python train.py --num_hidden_layers=13 --hidden_size=512 --num_attention_heads=4 --num_key_value_heads=2 --head_dim=128 --intermediate_size=1344 --vocab_size=50257 --hidden_act="swiglu" --norm="rmsnorm" --norm_place="pre" --norm_eps=1e-05 --positions="learned+rope" --rope_theta=65800.0 --rope_fraction=1.0 --qk_norm=true --attn_scale=0.0884 --bias="qkv" --tie_word_embeddings=true --parallel_block=false --init="uniform" --init_std_qkv=0.027 --init_std_o=0.00529 --init_std_up=0.027 --init_std_down=0.00327 --optimizer="muon_variant" --learning_rate=0.0129 --lr_mult_o=3.0 --lr_mult_up=1.29 --lr_mult_down=3.0 --beta1=0.93 --lr_head=0.00534 --warmup_steps=40 --schedule="cos" --final_lr_fraction=0.1 --batch_tokens=[65536, 131072, 196608] --max_seq_len=1024 --doc_mask=true --train_tokens=502500000 --max_steps=4296 --dataset="wikipedia_en"
MLP neurons of a small language model. Each row is named by its layer, matrix (gate and up: input weights) and neuron, and shows model dimensions 112-239. Each number is 500 + 40 x the weight over its row's rms, rounded and kept within 0 to 999. Numbers have three digits each. A neuron's up and down rows have the sign that makes its largest values positive.
Before each neuron's rows, "fires in" lists the words (lower case) most often at its 100 highest values on Wikipedia text that the model never trained on; "fires on" lists the tokens most often at its 100 highest values on Wikipedia text that the model never trained on.

fires in: "the", "in", "swa", "scaevinius"
fires on: " of the", "a", " in"
L2.gate279:483501530455543515513494480456423561518492546436497564484416475475471492513466481473473490568570552510509468457481481531440505458539535507510519441473469471542559493499498487508532519420544463541451457413451548530463526488506518500520523487517486526574555498456471470453556554388504428459478503544476520454626410443576497508534575548487568541469512478495479498457497440465466588446414
L2.up279:498532533554466479497571479556493504473522429526428606487509482456440457436496495541538529571419573548529534500529502458455500529474569520506520497548500535484571500504523469505452528466494500481537511528449509508521537478464485489580565493547451523455549427548474558534540538438537525479580489476406540481501459444523508479459551694490568480438441509569512508507522494428498587446496

fires in: "the", "a", "an"
fires on: ", the", ", a", " the", " a", " as a"
L5.gate442:535491538574479546490548491546529445496537610484478481491535517494552553431468480480435545493472455528441509543443508467527607505444437498459501511527547480528479522569531532436494489501505511512531456499505506534486496489512577448462534527519512525490458487507582498524451530455493511436437480552569510419487434486475535456553537581509570454420557505513463455494428479581530499501429
L5.up442:541437457481520498465581489580584454530396551497475501501507492542568558457503521524517491545533445491513468466511549450550535525525598476489551536519522530530460504496509543489407468488543470462581490539507455492545547451473490468536458506509523467575504470557482485490404449522553447533501504512562483521457488467444537495528512487573480505425485522478436472491501513541518436454482

fires in: "for", "the"
fires on: " for", "For", " For", "ed for"
L2.gate67:460499461453545525483401448513503494523367536525475572489489485511409512503560568566421468498585529566484517512372536443451482534538486440495527498556446526476491482531541488481483491413537491611477524455563472544526440523515534485547565564486478471491473491507476478528481443516503536522452452527538467508593490551461451474458520515456478565461547522455487471536511489452487503497436
L2.up67:428533477464440562439453460478439518502472568504515551491553482480463479477504502520477532462547486542450499544386567512499437494531491484483507486489473503475508518525506481493529506444485471535529466482593536457499458499466500451480497486440585504549456465514469478539533495483467561535524465424472487516569567526439483482538511516485483495522511601470438464537595436546452480443462

fires in: "the", "for"
fires on: " for the", " for", "ed for", " the", " took the"
L8.gate1259:483504520442532523470548520573476493542536571469478491486441493525468509588510480512517500499580536432521547534557505571492446511569540476554467500476496598496569461480476484454521550465522487554546435464508478512454520501479510531570589437512489473579516519500535498466476556413524533552478553530512491436536511508454536460474552523516473492444539454549478531492515493456509554545517
L8.up1259:543465515582544432462398418478412452505543511527510508527560500494534502509515506599514572467419434489492450489468551457452429509494479429554488512392521441455490484479406462462476467499498487511533506467569489539538505449439459476488592506459472461514500417470525456557475471491459515518531483459559464481464528466510535543506483616543517544446489467537493453462511412507614441577478

fires in: "several", "some", "an", "a", "of", "for"
fires on: " several", " some", " an", " of", " any"
L3.gate1259:530503459477487558496461493525447494524442595506547510468531530519497471482542431503505522521548521475521469482534445473512553499458462470431497507474509503563518524495509461528476520480565485560480491484510482491553506441475533449504564560526502508496547499493490423540468571554492504477538438509562535534513570506492546462476489523504461526456505520462547536457444469463518407494519
L3.up1259:525502512489406522534481510488503501515508483492506536500524450568448475460518475500527448566559477471480501506609495516496482486463459480444438435501456511502583508477414535480527533499515477513526550427512454476474506448451491588539483572487451446530527529504525424522459518447422455514483559569549557526442512499508401540426541465451485489538475526508481557530483483564463444554467

fires in: "a", "an", "the"
fires on: " a", " an", " as a", " in a", "- A", ", a"
L8.gate741:463536486462560534520523537494577528439499484505509434505505399497476480511488467430446422482515443553488474498542565483487480467481536450528483492549433459546463512535535504517529506501512534416489471535450521547422527561510479554519505489538524496449539549513563563460444558522507454441456581515501460549444463482551530548485480546490497469452447538470465474476502459526513513530448
L8.up741:579469460499537450520525496535457445440498504501540473444472506480538464529551433407483532511547544482559538541493591559515570502462493554534447482515488476466481501472556539404460526535484442472508479490531455529521495502518537451491511454522487529519420538501471503531509478452371503486542490532481516521475544455513500500573465515493483506502513515524473477398501545530533506507486

fires in: "also", "later", "further", "again", "then", "quickly"
fires on: " also", " later", " further", " again", " then", " quickly"
L3.gate802:409492414537533474527435478497458484491534428500441507496504507493502473469462486477507460504499483465473648505547403479529543522498448493480479497492474494563474553567467536445489429510498444504444513465452446492466516539496479483479489490577489535493502453542475476558540515511522553594541533457489491553519528535489543550521551519499440482514513542541446420575520533502486476471552
L3.up802:507506450442513494484517574542471430541512555531464469531576472471454510515493463482498503475480539541389508440509456485530566474515490531459473521483507475498528491459478488509487443522500605471531520527535504453540521408462547481481563546536557518486429464501421504523545452546585498440549512450548514506417476551539500585468554570559483492541524530532533498459509541464542525445474

fires in: "in", "on", "after"
fires on: " in ", " on ", " after"
L2.gate1302:527515443555520474538474503495554443486469508458429487508559454577515521565489441488495502479653457464505421545542449550535474450412539547502510579505454486433509436562479420481547499504472564513472429520474442451506506506520525530426470543518559488553484475507461528478476565525427416527476473542518501470541477481579496455497508491508553501593580434457511491461480575476549570505489
L2.up1302:459492533538498526449464488533473555554543501454560524506481479498487492465493423525506474531478535479488541526496451507474509451527514414497511506526549572551505495550485462472544469426468529485529542584498491568525431442515486522540452506465528514495518526510589527427534517504528508500511537480512478474449463547574503596509493465500528472565492434485438468427467498518486523511514

fires in: "in"
fires on: " in"
L3.gate1194:477519533467482515467504517447522467503493436512490572507505454531464515498539480511465541453525478501486457529606486540421460537464454407437519529432538490537531496514487474518490493489483562588457503490504472510530536468540482467505525509440458489535433442529552530531550529542544505525497425507468507491460563523555508550465477512565475515582542420448565519572441563524527532520489
L3.up1194:516503470531448503476471466501493495463462517561443431442468517614490445504439508512479479534600506507521484467553452494472499491535460509461492509502479504475505481519494540513504453579501496566534490503452524527516581502457436566470515465449569521468557494525526541517512475505536442463530513575539481521465519515526541461521425469468470435560462450449508500499584532483492503488574

fires in: "also", "then", "only", "be", "still", "next"
fires on: " also", " then", " only", " would be", " still", " next"
L2.gate1133:486429553571496494525465456525405516488485528518474550418500551506552494556598522485523519457469451444481507514502472503589476485476505520559500520441458498545516513484607478508543503493406511567462450455534491460536565529505536542548519526541491501497544495471428506511513461419464517431496539479418463484420493482447534516591499514510518462463522465436535552510477486538472488520507
L2.up1133:548535428482500493494551489548488438553409486516520484536480547514473463515494486508520472515446539519468555496520530532475497522496584531556617551451481548517469467459572489544561498604474585436481516502521541535504525443517514509457541520487555445460478443464545458510564549477511512461535524402498439469525495483517505530522485430536476440523537443502544497494503473437461488537420

fires in: "a", "an", "one"
fires on: "A", " A", ", a", " of a", " an", " a"
L2.gate74:526543521407540459478489571412524513452499531441504493549514556486512447461505467423529539540516471474463502508455466522524542458454497460533395443508439519493486495491503493532513523614446495495434441503518453501556472547538421513526533548504494455501457462455553490429499534539451438480484539535536453527518519490520452518439466576475412496466407556463467474484466470489497523543577
L2.up74:507426443519524506523507433545506524498497490483479461463414499518512535462572431478531420531516603503530493454508466498458507555475505504518528537559527509506511546505563520549536546415554527480473463470450463441496508530510535521553514493466493548547470548504521508526535513547431503491471498539431506441423488580552480492531442497564500481539538505518539496472580508514490464501544

fires in: "in", "some"
fires on: " in", " In", "In", ", in"
L10.gate567:510510541593402559505453488552504556568465491442430506523512509529548515546507547509542511450462534506559503583506456452479466530455443520536506426482458515526478544499482463442471589486473545472495527485550377499463521463553490435469509522456463475506477486493485600532513491504533529543485460519514446560540564507493577478479593470513541492521583477457514548510486463525543514525477
L10.up567:458490437494547534521607518491524456548461602439572508427497440496533476523606533478433444466457548477465509504529418529472476491424525535460520453440494539498456498512529469523494537474441503539452538531482496455489524545563474471482527495467498524432485499530533498495460423524591500491580504549534523455430451571492485490492493522483460530486454507504511508535504496446479545458502

fires in: "in", "the"
fires on: " in ", " in", " into the"
L2.gate772:471492535479493531439447527487483503538453489514507454460463590523554439450464406472538512457507457478432480513428442550475536521525518508554511516424509553553531483485613455510527461536518423555471498447482542464555551523508472483500520462542453510567485530523564552539449482535416567539482486469507501518539479498548490495421441514488504516553488451517460482448504504479508502508533
L2.up772:547563535451466483446456448487515487457468405417487506504435515505526499495532472529536479479431522550424476591504472512524517512442498478519558472572452590545561455497494501479501449450562438531521509503447562483502507462494402481509580501447506471425491478522522463555491504497441484507493449531502470481539409575489521474487431479444540530473421513525507514529517543496480547487494

fires in: "the", "la", "in", "of"
fires on: " in the", " of the"
L3.gate1049:464487609485461522475507507482437558440516550433529529453534529453499480495521452434542496515520449474537521464479503494545500477507517466579538466438519429532468483477536530523518515482463492542524482534480497477568567536525606537496598472495513492542547477502618516478525460502521518477474542487587430454486453532629523507564500572572445508547502497445517491523541547554545565402532
L3.up1049:565518524418485486472511504552557457520534543591560472550550542509510589496514485436495491512505470455483495462484480533501485566490487467499497392501537470480535458483538463530481453591475542483445510494574499470572528520510509507495513458465548582578447549575517506522530493461537513432563460527484524502460446478529506523473502486472526456564433470476442516503511591483445508486516

fires in: "the", "a"
fires on: " in the", " in a", " In the", " the", " place in the"
L10.gate555:578453535489491468568518464507503484442566547536530439548458525527478529489486512478469507527491546480439467461461479488556494517487563528527484533465548484515477464499535489443537486501475429536489469462574561463563486488468459528513555464522499549482515534503529566490527531575515507454587468498512471514573553529462490439515488589450531469475512575501417451541503540512570557438470
L10.up555:495448570555497471496477547562535548473489493514517465551431541518508466488559477514514511544480429519496543479525420470561526528508461521472514494511540555491539492454517469562528522469518470408455510509415477446507510489484570457505499540429508521487498507513500526494454408481511489416505427524538543473533522474468522524500522567471555473452484534447501486500514489512502479472478

fires in: "of", "in"
fires on: " in", " of", " Ministry of"
L10.gate495:540466498500529538439543552551512469517516482492473500479517463606496475523510438540561442547464523442471532505531497454461454455467494493477507533461447541548510529469495526455475479506482450495451481433510461546519541466526502469478580467490531524535509461554589471473461481556518462460436538500511509493444497614457526477470505522503553505598553506497491482508473453526549470419474
L10.up495:464455439491475512469622451507502419537515482570418544500452477493479481575526483511562459508510497508556456495587466485460491431502509486513467467476561474500572517442460473478575467499523549541388468517519525487480556555466416544549485508370469494540549448556550506506514474520497456493397450437507493505491473640544377544513509489552487564486563550544559535547547478526490507542491

fires in: "it", "they", "blazer", "all"
fires on: " It", " They", " Blaz", " it", " All"
L2.gate900:494475475514537489585500538414513465442450485483475564555468423469430473485507520464496502496475453520540421433559502501468512546486519521525478514516495479514510495494536453483496507488512512535478566548490495480454529542517471515523449519535505472537477498511356424527478543495508556522521504475458464482479528502542541525431563511545470510529411455480481557514557466478533563453560
L2.up900:522556487559534488521510555574490535430506493486525479517476505481486463468448558461518494411439536472443451498549539481489476553516518418552447469521479486439482564534503541556515482455480394488463510429508445532459478506502556479537562486575512522490534494502415405558508514476434509550536455518532466524491415463577514504583502522489570475596520498474509471498551505517543509462504

fires in: "a", "an"
fires on: " a", " a b", " a c", "a"
L3.gate1056:507524480476559468541483516430561436466457538491482518498447521467512503437544467465514534586514514506470435487503445481514538520510462479484487444477470434538462506515462502477521542513528549509427499542474495507519465499564502499527534470574473491500497484516509494498464520511528520493549496431558558464450471534486470497478463497501461537439495437419489531505522430451474504546535
L3.up1056:515558531494505460518532496510563453478527536474439530483487490438495533503484503504526494577495592506508458499471530532456521525526495487524460488501449466491497464445513480542501508490476488463458496500479479472510459477472528539513570494462483514504527485570505487437446557584439480576510494508476522444463478544494436491531502532500488490551432533460508528450570540489533520526604

fires in: "from", "the", "of", "in"
fires on: " from", " of the", " University of", " from the", " in"
L8.gate976:532490440468489490523520472539503420478469483502459524555531517480454480466557479525476532518479453481493543494488465513501463457486546484502487452521509490505477503465513536456508544494463504469526551532523459492493549548545446500510566453473481462460465472564476453467448539455529492437490491564467528479464452576676492496460414500591460474469481527525487599505479530526523478527562
L8.up976:523436481480535433543480513554455474545505465495481478463477436493512511434570487472462558561556507548406522521557478504477469552377500486469526505584524548553525476530489503543548495456427555496521476471484502532543516497556425484417498500413480433510488443447572484478424488507520452481492484483456473483475510476553458395494481513533489471582472525455471492547473460488444518462563